Weights of a small GPT-style language model, trained from scratch on English Wikipedia: MLP 320 GeGLU.
MLP neurons of a small language model. Each row is named by its layer, matrix (gate and up: input weights) and neuron, and shows model dimensions 32-159. Each number is 50 + 10 x the weight over its row's rms, rounded and kept within 0 to 99. A neuron's up and down rows have the sign that makes its largest values positive.
After each neuron's rows, "fires on" lists the tokens most often at its 100 highest values on Wikipedia text that the model never trained on; "fires in" lists the words (lower case) most often at its 100 highest values on Wikipedia text that the model never trained on.

L4.gate237:49 59 40 50 67 61 50 39 43 42 31 49 47 64 49 54 48 34 54 43 42 35 42 40 60 49 47 43 44 67 80 55 35 56 73 63 42 56 54 62 50 49 37 65 64 56 53 48 54 45 52 57 46 36 37 46 31 45 41 46 38 36 60 48 60 52 42 52 47 61 59 53 34 52 51 40 43 46 54 63 68 42 74 50 40 67 51 53 43 43 55 61 71 53 49 39 21 44 53 46 50 52 57 47 44 51 56 40 43 41 44 34 32 65 39 54 64 40 56 44 47 60 61 50 38 47 58 65
L4.up237:34 64 54 65 51 54 53 41 47 41 42 70 50 54 64 51 39 54 58 48 51 46 64 39 38 64 50 47 56 39 41 51 53 61 56 68 48 42 59 40 38 48 62 37 57 53 30 45 45 41 54 66 45 37 57 37 49 47 46 44 46 47 56 46 50 46 44 59 69 57 45 54 62 48 53 48 24 37 53 35 44 54 46 53 52 84 36 50 30 45 39 48 58 69 51 38 53 53 53 38 38 51 43 53 60 63 52 57 45 39 47 61 48 57 46 57 53 51 57 44 52 40 53 43 57 29 54 39
fires on: " final", "General", " later", " previous", "te", " original"
fires in: "final", "general", "later", "committee", "original", "announced"

L6.gate139:45 58 53 42 46 57 53 54 43 38 54 43 50 44 35 44 36 55 39 65 43 50 48 49 45 34 60 46 42 53 55 56 50 68 53 53 44 53 47 44 69 25 38 49 36 50 57 52 42 61 53 69 43 50 53 80 46 30 57 75 54 51 51 42 30 60 64 50 68 50 45 57 50 67 47 35 51 41 48 46 61 37 73 52 56 48 29 46 57 41 69 54 49 49 53 35 57 55 50 45 52 60 52 61 45 48 57 27 38 50 40 44 46 56 61 75 60 41 39 58 37 63 49 40 69 34 32 42
L6.up139:63 60 48 31 47 52 54 47 43 60 44 44 52 49 48 46 57 48 46 53 58 39 72 45 46 57 59 67 57 49 46 46 50 44 56 35 57 44 57 44 47 46 71 68 36 54 49 34 59 55 55 50 41 77 35 52 55 55 49 69 49 58 55 39 50 49 52 49 56 62 47 66 43 45 52 55 49 53 39 55 58 58 55 66 35 53 63 56 50 45 54 67 49 52 57 35 49 54 60 38 59 49 53 56 70 40 48 57 56 52 49 62 40 60 48 58 49 48 45 58 40 41 45 31 34 51 38 58
fires on: " had", " has", " have", " having"
fires in: "had", "has", "have", "having"

L2.gate212:51 60 64 58 77 53 38 73 61 35 36 46 58 46 58 42 50 35 47 58 57 32 41 55 56 42 48 54 54 63 50 66 51 57 64 61 53 33 62 44 53 21 54 48 60 40 50 54 59 57 49 47 39 38 59 47 62 34 36 47 51 60 63 42 40 43 50 60 50 64 38 60 53 41 51 57 52 57 38 45 46 42 44 50 58 53 59 49 36 32 65 49 32 63 37 47 45 68 50 50 49 58 60 59 52 61 44 41 40 44 58 35 57 31 45 44 49 63 60 58 60 36 38 42 52 54 60 53
L2.up212:37 63 44 36 34 40 35 58 43 53 43 52 44 44 55 42 54 56 47 43 50 57 43 63 40 37 42 46 39 48 68 54 48 63 58 61 45 43 47 54 30 33 49 35 55 39 49 54 53 59 49 47 20 40 72 26 64 57 34 68 37 51 62 65 53 52 41 52 51 57 48 67 66 50 33 53 62 58 39 38 43 63 46 54 53 39 31 32 57 48 42 32 45 60 55 55 68 68 50 39 39 47 51 50 45 50 47 52 50 69 48 24 50 53 43 46 55 58 47 45 49 55 37 43 57 76 60 55
fires on: " other", " many", " several", "ant", "ain", " various"
fires in: "other", "many", "several", "want", "various", "others"

L6.gate130:67 41 37 52 50 43 56 59 46 57 53 59 36 69 67 78 49 48 62 54 45 43 46 55 38 37 46 54 54 62 50 48 45 65 60 52 45 63 53 62 47 50 55 48 70 35 67 35 45 53 49 47 47 41 46 50 43 41 31 52 57 44 67 42 46 58 57 43 39 47 60 46 46 54 38 58 36 52 50 60 52 46 64 61 58 56 50 40 62 38 45 48 38 42 62 54 39 41 51 53 31 46 63 54 45 48 70 38 49 49 50 55 38 40 62 41 47 55 43 60 52 72 66 68 46 54 48 44
L6.up130:45 50 49 54 54 57 38 45 61 46 26 37 43 46 55 32 48 34 45 53 58 42 32 44 61 43 38 44 41 49 72 59 44 57 37 64 63 46 67 55 59 58 61 53 42 31 59 41 57 67 52 44 32 27 59 42 56 60 66 51 63 26 62 43 63 41 63 47 43 53 39 52 48 35 52 69 36 53 52 56 48 75 65 35 55 57 43 55 44 57 45 37 76 41 35 57 54 40 53 46 62 42 77 47 39 54 57 53 68 51 43 49 42 50 48 51 51 44 53 60 49 45 60 48 40 72 56 53
fires on: " of", " to", " the", "ough", " as", "out"
fires in: "of", "to", "the", "as", "throughout", "although"

L6.gate111:50 65 54 58 44 51 36 39 64 47 43 56 50 40 43 47 42 48 40 62 52 51 48 39 64 49 80 39 57 58 52 55 46 65 38 52 56 37 45 39 44 56 55 42 59 51 25 35 57 52 67 48 35 44 38 54 46 47 45 39 58 40 45 47 51 31 52 59 42 52 68 68 43 50 47 34 48 44 70 54 50 52 42 51 65 50 57 39 53 56 36 63 31 33 68 46 56 59 35 49 36 56 64 59 40 48 58 56 61 39 45 49 38 63 65 59 59 56 42 50 42 42 36 50 47 49 49 48
L6.up111:44 39 60 64 65 37 39 29 34 39 53 54 35 63 43 46 56 40 49 57 48 48 36 45 58 25 43 33 63 34 45 41 40 52 54 60 64 46 40 63 63 45 42 52 54 44 58 60 43 52 60 42 52 70 40 68 53 34 53 66 40 45 53 33 54 35 65 47 44 57 51 54 65 47 48 48 46 62 62 37 54 58 75 53 47 71 70 62 69 46 46 61 49 54 36 51 51 67 67 40 50 45 39 46 41 46 64 45 50 78 40 55 53 48 43 47 52 62 25 44 43 58 44 32 48 45 64 44
fires on: " his", " His", "se", "ir", "s", " At"
fires in: "his", "at", "whose", "their", "s"

L3.gate17:55 48 53 51 51 43 38 56 40 41 46 51 58 39 69 37 52 54 60 59 50 48 47 50 68 43 38 50 39 65 56 37 56 58 52 33 48 56 55 53 60 73 46 47 33 50 26 61 53 46 42 52 46 41 51 48 46 63 46 51 38 56 44 51 50 37 38 49 44 44 43 49 58 62 60 57 51 54 18 50 69 31 36 44 36 45 46 62 59 37 44 38 48 50 54 42 36 62 50 45 52 60 50 57 57 41 43 47 30 49 44 49 56 52 58 59 45 59 50 47 48 48 54 77 47 63 43 58
L3.up17:56 38 50 58 67 75 71 50 39 68 50 42 64 44 72 35 41 53 49 47 51 31 60 61 47 48 74 44 55 55 50 54 51 66 56 58 33 45 54 63 51 45 51 72 65 52 49 57 44 54 49 50 46 66 59 66 53 63 52 58 32 48 32 54 40 70 37 70 50 46 51 58 55 68 50 48 61 36 56 32 40 50 48 40 63 52 46 46 62 60 44 57 37 58 56 51 60 58 65 43 47 61 57 42 45 51 50 60 38 54 29 42 52 57 52 51 65 62 33 53 58 50 36 51 55 39 59 47
fires on: "ed", "born", "elected", "ly", " also"
fires in: "born", "reported", "elected", "appointed", "died", "also"

L2.gate228:33 45 44 46 43 52 43 45 53 37 43 38 48 60 50 32 36 50 52 55 55 52 44 64 33 30 53 41 40 38 56 36 43 46 36 65 52 47 28 49 58 43 57 49 58 51 46 62 59 39 64 51 41 55 38 49 61 31 51 67 39 55 41 47 55 50 31 41 59 43 48 65 54 47 43 48 48 37 61 61 48 48 46 60 62 40 47 54 33 37 46 56 56 45 47 47 38 54 62 43 45 46 45 52 26 44 46 62 26 35 48 43 35 54 63 41 51 65 56 62 57 45 46 43 65 33 61 60
L2.up228:42 59 59 43 72 46 55 57 43 39 45 52 42 48 53 42 51 70 62 40 38 46 38 81 39 61 51 35 39 53 48 46 45 44 41 66 80 45 43 45 59 44 55 48 51 39 61 41 51 40 66 46 57 57 32 52 85 43 64 78 38 39 58 47 52 53 37 53 51 34 58 63 60 46 42 39 49 43 56 40 52 45 66 45 55 34 53 58 54 52 41 62 54 38 58 53 43 54 45 53 51 35 45 52 40 46 63 62 33 48 48 40 37 48 67 51 50 61 40 59 42 45 58 66 34 45 58 58
fires on: " No", " no"
fires in: "no", "none", "non"

L3.gate80:58 37 41 40 45 44 36 52 37 43 58 57 64 51 43 42 47 57 51 49 38 55 51 50 52 53 47 38 30 55 43 72 54 32 55 45 48 43 40 36 45 58 44 41 53 47 52 49 40 54 51 43 54 54 52 27 71 49 43 51 42 51 37 48 35 44 55 54 38 37 69 55 72 52 82 41 49 38 70 38 30 58 51 61 56 60 45 49 52 57 39 43 53 40 38 59 40 59 54 54 40 32 47 55 41 47 52 62 58 48 42 57 33 54 32 54 53 54 72 27 42 58 48 56 47 56 49 49
L3.up80:64 38 46 51 62 44 45 57 47 65 53 37 60 44 47 33 50 53 46 52 34 58 54 44 50 63 67 35 35 42 55 53 47 50 62 46 44 46 62 52 67 63 51 60 35 33 26 52 62 49 42 51 55 42 57 49 63 60 52 50 51 63 40 52 58 35 56 28 51 48 48 36 47 63 47 65 52 42 52 44 39 61 43 61 39 60 36 49 48 63 58 63 45 64 60 60 43 46 58 39 37 38 41 55 48 57 63 55 70 48 37 61 34 45 37 38 57 45 44 59 32 60 56 57 46 58 55 59
fires on: " over", "er", "ite", "ation", "ion"
fires in: "over", "medal", "website", "vanderbilt", "place", "professional"

L4.gate262:66 34 54 38 59 46 60 44 63 48 45 48 37 57 76 53 50 41 55 47 34 48 55 65 55 42 42 41 45 68 49 31 39 58 50 51 65 60 58 49 50 43 35 40 49 50 61 80 40 57 46 51 68 45 60 52 56 54 56 53 61 49 49 54 44 57 45 57 41 46 45 35 41 56 59 68 43 56 62 45 52 33 48 54 46 60 59 44 37 50 45 51 51 54 53 54 42 58 60 41 59 44 52 55 49 48 43 49 50 39 39 31 45 54 45 58 27 61 47 68 36 55 46 50 44 60 59 78
L4.up262:36 49 61 51 46 53 42 50 62 58 36 59 47 53 48 56 39 43 47 47 37 47 41 45 69 44 52 35 43 57 57 40 54 53 53 37 49 41 69 75 37 36 38 61 72 73 51 54 67 47 36 47 44 35 42 58 55 57 44 52 63 51 64 78 32 76 50 39 46 65 39 46 53 47 48 51 44 48 60 49 49 66 59 53 59 67 51 56 48 44 45 60 39 40 59 52 34 59 42 55 47 56 53 52 44 36 35 47 47 47 38 32 42 42 57 66 54 37 41 44 44 43 51 55 35 42 44 58
fires on: "ed", " called", " named", "elected", "red", " met"
fires in: "called", "named", "succeeded", "elected", "preceded", "appointed"

L3.gate221:59 45 59 33 27 38 55 38 51 49 53 55 40 28 50 31 53 45 47 32 48 46 59 64 47 48 56 49 57 47 62 54 63 47 50 43 65 78 30 70 51 49 46 62 49 45 62 52 47 40 46 41 57 49 59 61 77 49 54 48 51 42 36 67 51 50 49 39 49 53 60 81 48 45 56 54 50 48 61 52 35 39 58 50 43 45 55 44 56 65 44 60 59 43 48 41 50 36 49 50 47 49 46 65 73 57 49 61 47 52 41 48 59 56 41 73 54 52 67 59 56 21 41 52 43 49 66 47
L3.up221:64 49 44 42 50 38 56 39 55 41 57 58 57 62 40 51 60 31 69 39 36 48 46 50 44 53 57 47 45 49 76 77 48 37 41 34 49 74 61 55 60 59 51 55 40 48 71 40 47 22 50 52 56 61 59 28 56 51 65 63 40 47 53 31 40 41 54 35 49 63 43 71 55 48 49 59 49 46 57 45 54 53 39 39 45 48 46 41 58 51 47 54 52 61 43 49 52 46 40 53 54 67 48 61 54 39 71 40 35 29 65 51 64 45 49 54 51 46 55 45 30 34 60 66 38 55 51 53
fires on: "4", " 4", "5", "3", "6", " 3"
fires in: "4", "5", "3", "6"

L3.gate203:52 29 44 38 57 34 54 40 48 34 57 32 40 64 41 48 63 52 37 48 54 42 34 47 48 40 45 29 46 58 39 61 32 44 65 69 54 38 36 37 41 30 48 66 67 45 30 46 51 46 59 41 25 40 46 41 49 51 49 41 48 33 40 52 55 47 27 44 70 52 34 53 55 42 52 39 43 48 49 45 50 54 47 24 62 47 45 50 46 57 80 41 53 43 59 40 54 42 45 49 52 55 40 57 54 54 56 56 58 37 59 53 54 48 31 41 55 55 68 43 53 44 42 45 47 62 58 39
L3.up203:56 53 55 35 61 39 49 45 52 31 52 54 38 44 55 73 39 43 50 49 37 40 52 52 52 67 55 73 47 36 54 51 38 56 45 42 61 45 52 35 63 17 49 73 57 51 52 46 60 48 59 59 17 43 46 40 45 64 51 57 50 72 47 76 59 50 50 28 50 47 52 34 47 29 67 27 45 68 55 53 47 42 61 51 41 32 58 47 55 39 54 54 51 61 49 45 48 67 63 33 49 49 43 43 49 57 45 54 68 53 49 41 44 48 55 56 59 43 59 59 39 58 61 49 39 48 63 48
fires on: " some", " several", " many", "y", " most", " various"
fires in: "some", "several", "many", "most", "any", "various"

L4.gate276:41 74 44 60 71 41 38 51 37 64 36 52 59 54 50 36 62 46 59 59 33 35 38 37 33 44 45 35 45 51 54 53 56 29 54 51 59 47 43 43 50 59 45 35 54 46 56 37 57 38 36 39 30 40 33 41 46 48 65 51 20 48 45 51 54 51 48 48 55 45 48 49 73 57 39 57 56 47 50 41 47 70 62 70 40 49 57 60 49 47 51 60 46 38 57 53 46 34 44 41 35 51 61 33 40 53 48 55 65 34 52 52 50 50 72 41 56 50 44 70 45 49 44 59 66 70 53 64
L4.up276:54 50 44 51 55 51 37 37 42 60 48 43 63 59 38 43 47 51 45 42 37 47 38 59 48 39 41 36 44 59 67 60 53 41 53 34 60 40 57 41 52 24 49 48 45 46 51 47 51 61 40 37 58 30 54 64 32 54 53 34 38 56 25 44 57 42 45 48 49 47 47 66 72 58 36 49 50 56 43 60 57 58 56 50 52 29 46 50 67 57 45 55 51 44 42 48 50 52 49 51 49 51 67 53 49 50 40 36 78 69 54 38 52 52 51 52 65 48 42 41 57 60 44 62 44 67 44 50
fires on: " It", " which", " it", "t", " short"
fires in: "it", "which", "italy", "its", "short"

L6.gate189:48 65 58 32 45 45 68 42 59 42 41 49 42 62 40 66 58 57 64 41 49 52 50 58 48 52 70 60 50 50 49 71 61 58 67 50 51 55 60 50 34 46 33 56 36 52 46 51 54 67 54 31 40 46 80 46 56 49 46 47 39 73 43 53 42 41 47 76 52 82 35 53 36 57 51 44 56 34 45 60 57 70 48 65 44 51 43 64 52 62 60 66 53 52 54 53 54 52 52 47 45 52 50 38 39 63 44 58 64 47 40 51 51 77 60 47 54 52 46 60 55 72 43 68 24 50 44 50
L6.up189:54 62 63 51 48 41 44 66 33 55 41 46 61 69 67 55 51 51 48 43 73 62 43 53 43 40 43 58 43 47 50 62 39 66 60 41 41 45 83 46 41 55 42 67 47 49 34 47 59 36 46 71 44 38 53 65 44 50 43 50 72 25 56 40 46 46 49 52 62 49 50 49 51 54 53 40 53 64 45 40 34 33 50 43 48 70 44 52 55 38 53 51 59 54 43 47 33 35 70 71 35 68 53 52 42 53 49 50 49 68 42 32 52 43 46 40 57 60 50 45 47 49 54 66 43 55 61 42
fires on: " in"
fires in: "in"

L4.gate204:54 51 63 47 41 47 30 49 68 38 39 46 37 46 49 37 43 41 55 36 38 38 32 49 32 40 35 57 60 62 35 60 42 63 70 35 68 43 54 39 40 58 46 48 47 58 42 52 36 40 46 54 44 40 60 43 33 52 53 48 44 43 52 51 50 50 45 38 42 50 67 47 29 54 38 43 58 58 59 39 47 39 55 51 44 60 56 53 51 48 65 36 64 41 27 50 47 54 37 46 60 56 54 33 74 36 38 45 50 43 30 64 37 36 67 24 52 75 59 40 51 46 56 63 41 45 45 50
L4.up204:45 47 60 26 54 52 49 41 54 38 49 66 40 54 54 60 51 48 45 56 35 40 49 47 43 62 39 75 53 29 40 47 45 61 61 43 51 58 62 63 67 27 50 49 44 53 27 64 51 52 52 39 45 41 60 51 47 54 50 50 45 50 58 29 28 46 49 50 45 58 47 37 67 37 54 40 39 53 44 46 41 31 64 54 49 46 56 40 48 35 48 64 55 52 50 52 48 57 55 58 51 65 27 51 53 56 58 64 49 75 49 35 47 57 44 51 37 39 25 53 51 31 41 54 41 35 63 48
fires on: " On", "hen", "On", "In", " when", "rom"
fires in: "on", "when", "one", "in", "while"

L3.gate56:58 33 52 71 62 49 53 50 41 48 49 45 51 52 53 55 44 45 62 45 40 38 46 46 55 39 40 26 35 47 51 50 48 49 65 66 48 70 47 43 42 57 55 65 59 44 51 29 34 51 62 56 25 38 39 51 41 61 53 58 54 43 44 56 47 47 45 36 62 49 39 44 56 53 38 51 50 62 52 47 67 57 53 54 53 56 48 44 61 62 46 44 30 52 49 44 41 59 43 34 52 48 61 43 54 35 43 43 47 47 66 61 56 48 55 54 52 44 35 44 34 45 51 38 64 63 31 52
L3.up56:54 37 61 72 70 27 60 42 52 40 44 51 49 53 50 52 54 30 71 62 39 50 42 45 52 36 50 32 52 43 47 50 47 48 63 53 47 82 39 28 49 46 59 50 58 45 44 32 47 62 66 48 48 57 52 54 48 52 48 67 53 39 70 60 65 46 53 53 40 55 55 66 55 49 31 30 33 48 62 54 59 50 45 54 48 48 50 31 63 43 50 45 44 59 48 46 49 48 44 50 57 43 52 52 38 44 49 36 43 56 66 53 40 38 40 59 53 56 30 51 23 47 52 32 65 58 51 48
fires on: "s", "se", "ir", " his", "is", " its"
fires in: "s", "his", "their", "its", "whose"

L6.gate229:53 59 43 44 41 47 71 31 43 45 35 44 34 46 35 43 49 59 36 58 54 43 46 48 46 44 55 33 49 56 55 41 40 49 73 64 48 72 48 56 61 34 52 53 65 52 61 53 26 51 38 46 55 33 39 47 47 47 71 54 72 44 31 57 42 47 49 46 56 25 50 56 49 49 47 60 32 55 52 57 56 64 61 55 53 41 57 48 58 52 51 40 46 58 50 37 54 51 43 31 48 43 60 59 42 37 49 41 49 51 66 59 52 58 55 78 41 50 63 34 34 45 33 47 40 55 64 33
L6.up229:75 40 39 46 53 38 61 60 57 56 32 55 47 49 35 48 52 51 47 65 52 50 60 43 42 48 59 31 51 62 44 47 51 61 59 57 56 56 51 37 68 68 56 29 57 51 60 47 34 88 45 58 51 32 46 37 51 58 58 40 61 49 41 52 46 36 60 49 33 35 39 40 49 44 52 57 46 48 62 57 61 72 47 51 73 56 58 43 43 59 54 65 52 50 31 51 49 56 48 52 46 48 62 48 56 58 40 45 43 47 25 51 46 33 57 69 42 49 42 50 49 60 49 61 56 38 37 36
fires on: " the"
fires in: "the"

L3.gate145:55 45 63 50 60 60 56 53 36 46 54 31 53 65 35 61 62 43 34 48 44 40 52 52 59 45 47 52 41 47 54 43 44 39 54 28 41 42 36 64 66 55 49 42 51 46 55 43 48 44 46 61 61 55 58 45 53 54 57 65 56 42 62 46 55 42 56 53 57 70 57 38 36 66 43 36 43 55 54 67 44 45 51 49 44 58 46 52 74 56 56 67 58 58 58 54 30 54 54 30 66 49 25 48 41 53 45 53 40 55 51 37 51 65 45 45 56 61 46 54 44 51 51 43 49 32 63 48
L3.up145:66 51 41 51 53 52 47 49 55 56 45 59 56 38 54 55 49 48 26 39 51 58 39 42 46 42 71 48 46 57 31 51 47 59 46 55 54 53 46 54 39 43 38 46 50 60 65 44 45 41 65 67 37 49 43 45 50 57 38 63 54 47 43 46 54 57 33 59 55 59 62 50 31 43 50 38 49 54 60 47 47 60 42 46 62 38 73 47 48 33 57 42 37 55 59 36 44 43 60 52 60 53 66 64 40 44 45 53 47 58 51 40 48 33 46 52 24 52 47 30 43 48 63 50 57 58 58 65
fires on: "re", " state", "a", " place", "^{2}"
fires in: "there", "state", "place", "therefore", "2"

L2.gate89:63 53 42 41 68 64 48 52 68 41 53 47 62 49 49 64 40 59 64 60 45 35 50 30 60 48 44 51 47 28 43 61 69 52 56 51 57 40 41 37 50 46 44 57 36 53 53 56 52 42 46 67 41 42 28 54 45 53 79 39 53 43 60 58 48 51 37 53 62 58 49 59 71 59 51 48 51 62 32 43 66 35 46 54 47 47 43 51 41 45 62 55 69 70 46 40 48 50 50 37 53 51 57 59 46 64 51 52 59 46 40 46 55 67 80 52 67 48 46 54 53 57 39 56 40 40 45 43
L2.up89:56 58 59 42 51 56 56 55 57 39 57 47 41 37 47 40 47 45 59 41 46 54 58 36 31 40 55 43 67 38 50 44 49 50 53 30 38 43 47 63 48 37 72 53 34 55 45 70 35 55 38 51 40 63 49 50 52 65 49 69 43 53 76 52 58 45 30 50 47 66 52 63 47 56 58 40 57 57 46 61 43 55 56 66 51 60 58 63 54 64 52 48 54 58 53 49 41 53 57 55 58 50 54 64 42 44 46 38 43 65 46 45 60 40 49 45 55 40 36 53 49 49 41 66 55 48 71 50
fires on: " who", "e", " She", " He", " had", " having"
fires in: "who", "he", "she", "had", "having", "have"

L2.gate274:48 36 53 49 67 28 43 26 34 38 54 45 51 46 46 53 45 52 54 46 39 32 46 45 32 46 62 60 50 42 71 49 37 44 40 53 66 44 42 52 64 27 45 46 44 54 55 52 48 31 71 52 51 60 32 64 57 40 66 48 52 43 41 39 45 69 49 57 48 52 48 56 49 46 46 43 30 46 56 46 39 37 51 45 65 54 61 47 50 68 48 54 46 54 49 49 36 49 41 56 67 37 48 33 54 45 40 39 51 31 39 42 40 60 49 44 63 48 48 68 46 61 57 39 48 33 58 53
L2.up274:28 44 55 46 50 51 52 52 55 27 44 50 55 55 60 44 61 64 58 55 52 55 40 46 52 48 61 58 58 45 59 63 49 58 59 48 48 35 52 39 64 28 36 44 51 40 49 52 41 53 38 46 61 44 55 47 58 40 56 42 44 42 43 46 50 57 29 51 70 52 58 49 48 67 51 68 60 53 51 69 55 67 41 41 45 50 34 64 49 50 52 52 68 46 53 69 48 51 44 57 56 42 49 35 48 49 41 35 41 51 42 39 60 48 59 58 61 38 45 56 45 53 52 63 55 40 52 43
fires on: " No", " no"
fires in: "no", "non", "none", "nominated"

L4.gate313:47 37 38 46 27 36 57 47 42 52 61 33 61 45 47 61 63 48 51 51 49 32 43 54 70 41 56 62 45 48 75 34 50 38 51 52 56 46 52 43 50 51 70 55 21 45 75 56 61 35 64 53 55 54 51 54 49 42 40 53 50 60 44 50 54 57 69 53 56 49 48 63 60 64 44 44 65 37 32 54 53 47 51 59 60 56 43 59 39 51 62 61 49 60 58 54 44 59 69 53 61 42 57 41 51 38 57 68 56 53 51 60 61 63 45 46 62 59 37 58 49 36 53 49 50 46 45 30
L4.up313:39 60 42 42 57 52 60 27 47 52 51 47 53 33 57 45 48 49 37 50 41 46 62 40 53 52 79 56 63 29 39 56 47 49 60 45 46 61 47 55 58 48 46 55 43 40 49 63 61 59 42 51 45 52 55 52 49 53 56 37 61 54 47 52 62 39 57 53 68 57 51 51 40 48 47 37 63 43 45 58 44 44 49 50 63 39 60 36 49 44 33 61 46 29 54 38 52 62 51 53 36 22 49 53 48 41 58 61 58 54 48 34 48 51 63 60 57 50 58 59 47 36 51 50 47 31 69 44
fires on: " have", " has", " had", " having"
fires in: "have", "has", "had", "having"

L6.gate47:69 46 64 73 38 35 40 29 58 58 54 43 45 60 56 56 44 41 51 50 66 59 44 38 33 48 52 51 48 54 49 53 42 65 63 61 41 61 49 37 36 36 70 41 49 45 41 31 36 60 47 45 44 46 44 43 49 56 62 56 36 56 56 59 61 50 44 41 70 34 53 60 51 59 45 56 43 52 52 39 55 52 50 50 64 50 42 63 41 40 41 35 32 51 39 54 56 60 65 45 58 42 27 67 58 52 26 52 52 49 58 43 56 42 47 44 46 49 35 58 51 61 71 50 50 50 45 38
L6.up47:48 45 44 61 59 52 23 48 37 51 61 62 54 57 41 59 53 45 46 58 58 54 50 57 47 38 52 51 58 48 52 51 38 43 43 56 49 69 51 47 56 51 60 55 37 51 67 37 32 49 56 48 48 38 42 60 72 60 44 38 54 38 38 55 53 54 43 48 57 41 46 39 51 40 49 37 42 63 41 60 41 54 58 40 58 39 59 48 43 48 51 49 59 56 62 46 54 47 68 46 53 49 38 47 64 59 67 53 42 45 57 45 38 63 58 46 63 58 41 36 59 68 63 54 42 54 49 30
fires on: " his", " their", "er", "se"
fires in: "his", "their", "other", "her", "whose"

L4.gate228:49 56 52 57 51 65 48 38 59 58 63 49 54 68 51 42 84 53 39 56 51 38 36 55 57 38 25 29 59 59 64 50 54 49 50 52 44 55 23 41 44 55 56 55 53 49 42 49 48 64 44 39 49 35 51 51 73 50 63 47 67 47 53 71 45 32 45 49 42 66 40 62 41 40 43 69 52 30 39 56 61 48 55 67 54 41 53 42 48 56 48 64 55 41 42 54 57 52 47 32 42 55 51 51 54 38 64 38 49 62 60 49 31 38 56 46 65 67 35 46 47 46 44 43 44 55 58 59
L4.up228:60 41 43 46 44 45 49 46 60 40 38 49 46 41 58 54 52 38 42 56 26 31 64 42 54 42 56 47 64 61 47 49 43 37 58 70 57 48 56 50 50 53 48 26 66 47 46 60 44 49 48 60 34 53 38 42 29 57 59 51 59 32 57 53 46 48 46 63 28 44 53 58 26 65 64 33 51 49 59 48 48 41 51 55 50 51 59 50 45 57 53 27 57 53 42 22 35 39 44 47 40 57 70 20 63 45 50 52 48 65 53 53 44 60 61 40 52 50 62 53 43 60 47 73 52 59 57 49
fires on: " the", "the", "ach"
fires in: "the", "they", "each"

L4.gate240:53 34 45 54 41 61 57 35 51 43 54 41 48 45 51 38 68 31 57 48 36 60 54 36 65 36 37 27 57 30 71 51 46 57 36 75 54 47 47 40 52 55 59 58 69 50 62 40 50 49 61 50 35 42 49 60 48 53 66 40 36 27 66 48 48 56 51 32 35 40 51 55 40 43 52 51 37 44 47 45 50 55 41 65 37 53 58 59 63 49 41 53 60 50 45 60 66 57 44 49 26 40 64 43 54 43 44 57 41 41 58 26 47 52 71 40 63 51 60 52 46 62 36 65 51 70 55 54
L4.up240:70 64 53 42 28 43 44 34 50 45 45 59 20 64 53 53 59 32 48 57 41 34 40 42 31 35 35 70 57 56 37 64 66 60 47 56 52 49 49 36 65 37 54 61 44 40 53 54 38 44 56 51 36 47 47 38 46 64 29 48 35 32 55 38 29 40 38 40 55 57 48 44 43 58 50 56 75 38 46 37 62 43 44 50 57 68 50 42 71 53 48 46 46 42 52 40 41 48 42 50 53 58 54 68 41 38 65 54 50 51 58 58 58 50 56 59 53 65 37 56 62 54 53 39 38 57 48 45
fires on: " It", " This", "me", "s"
fires in: "it", "this", "italy", "his", "home"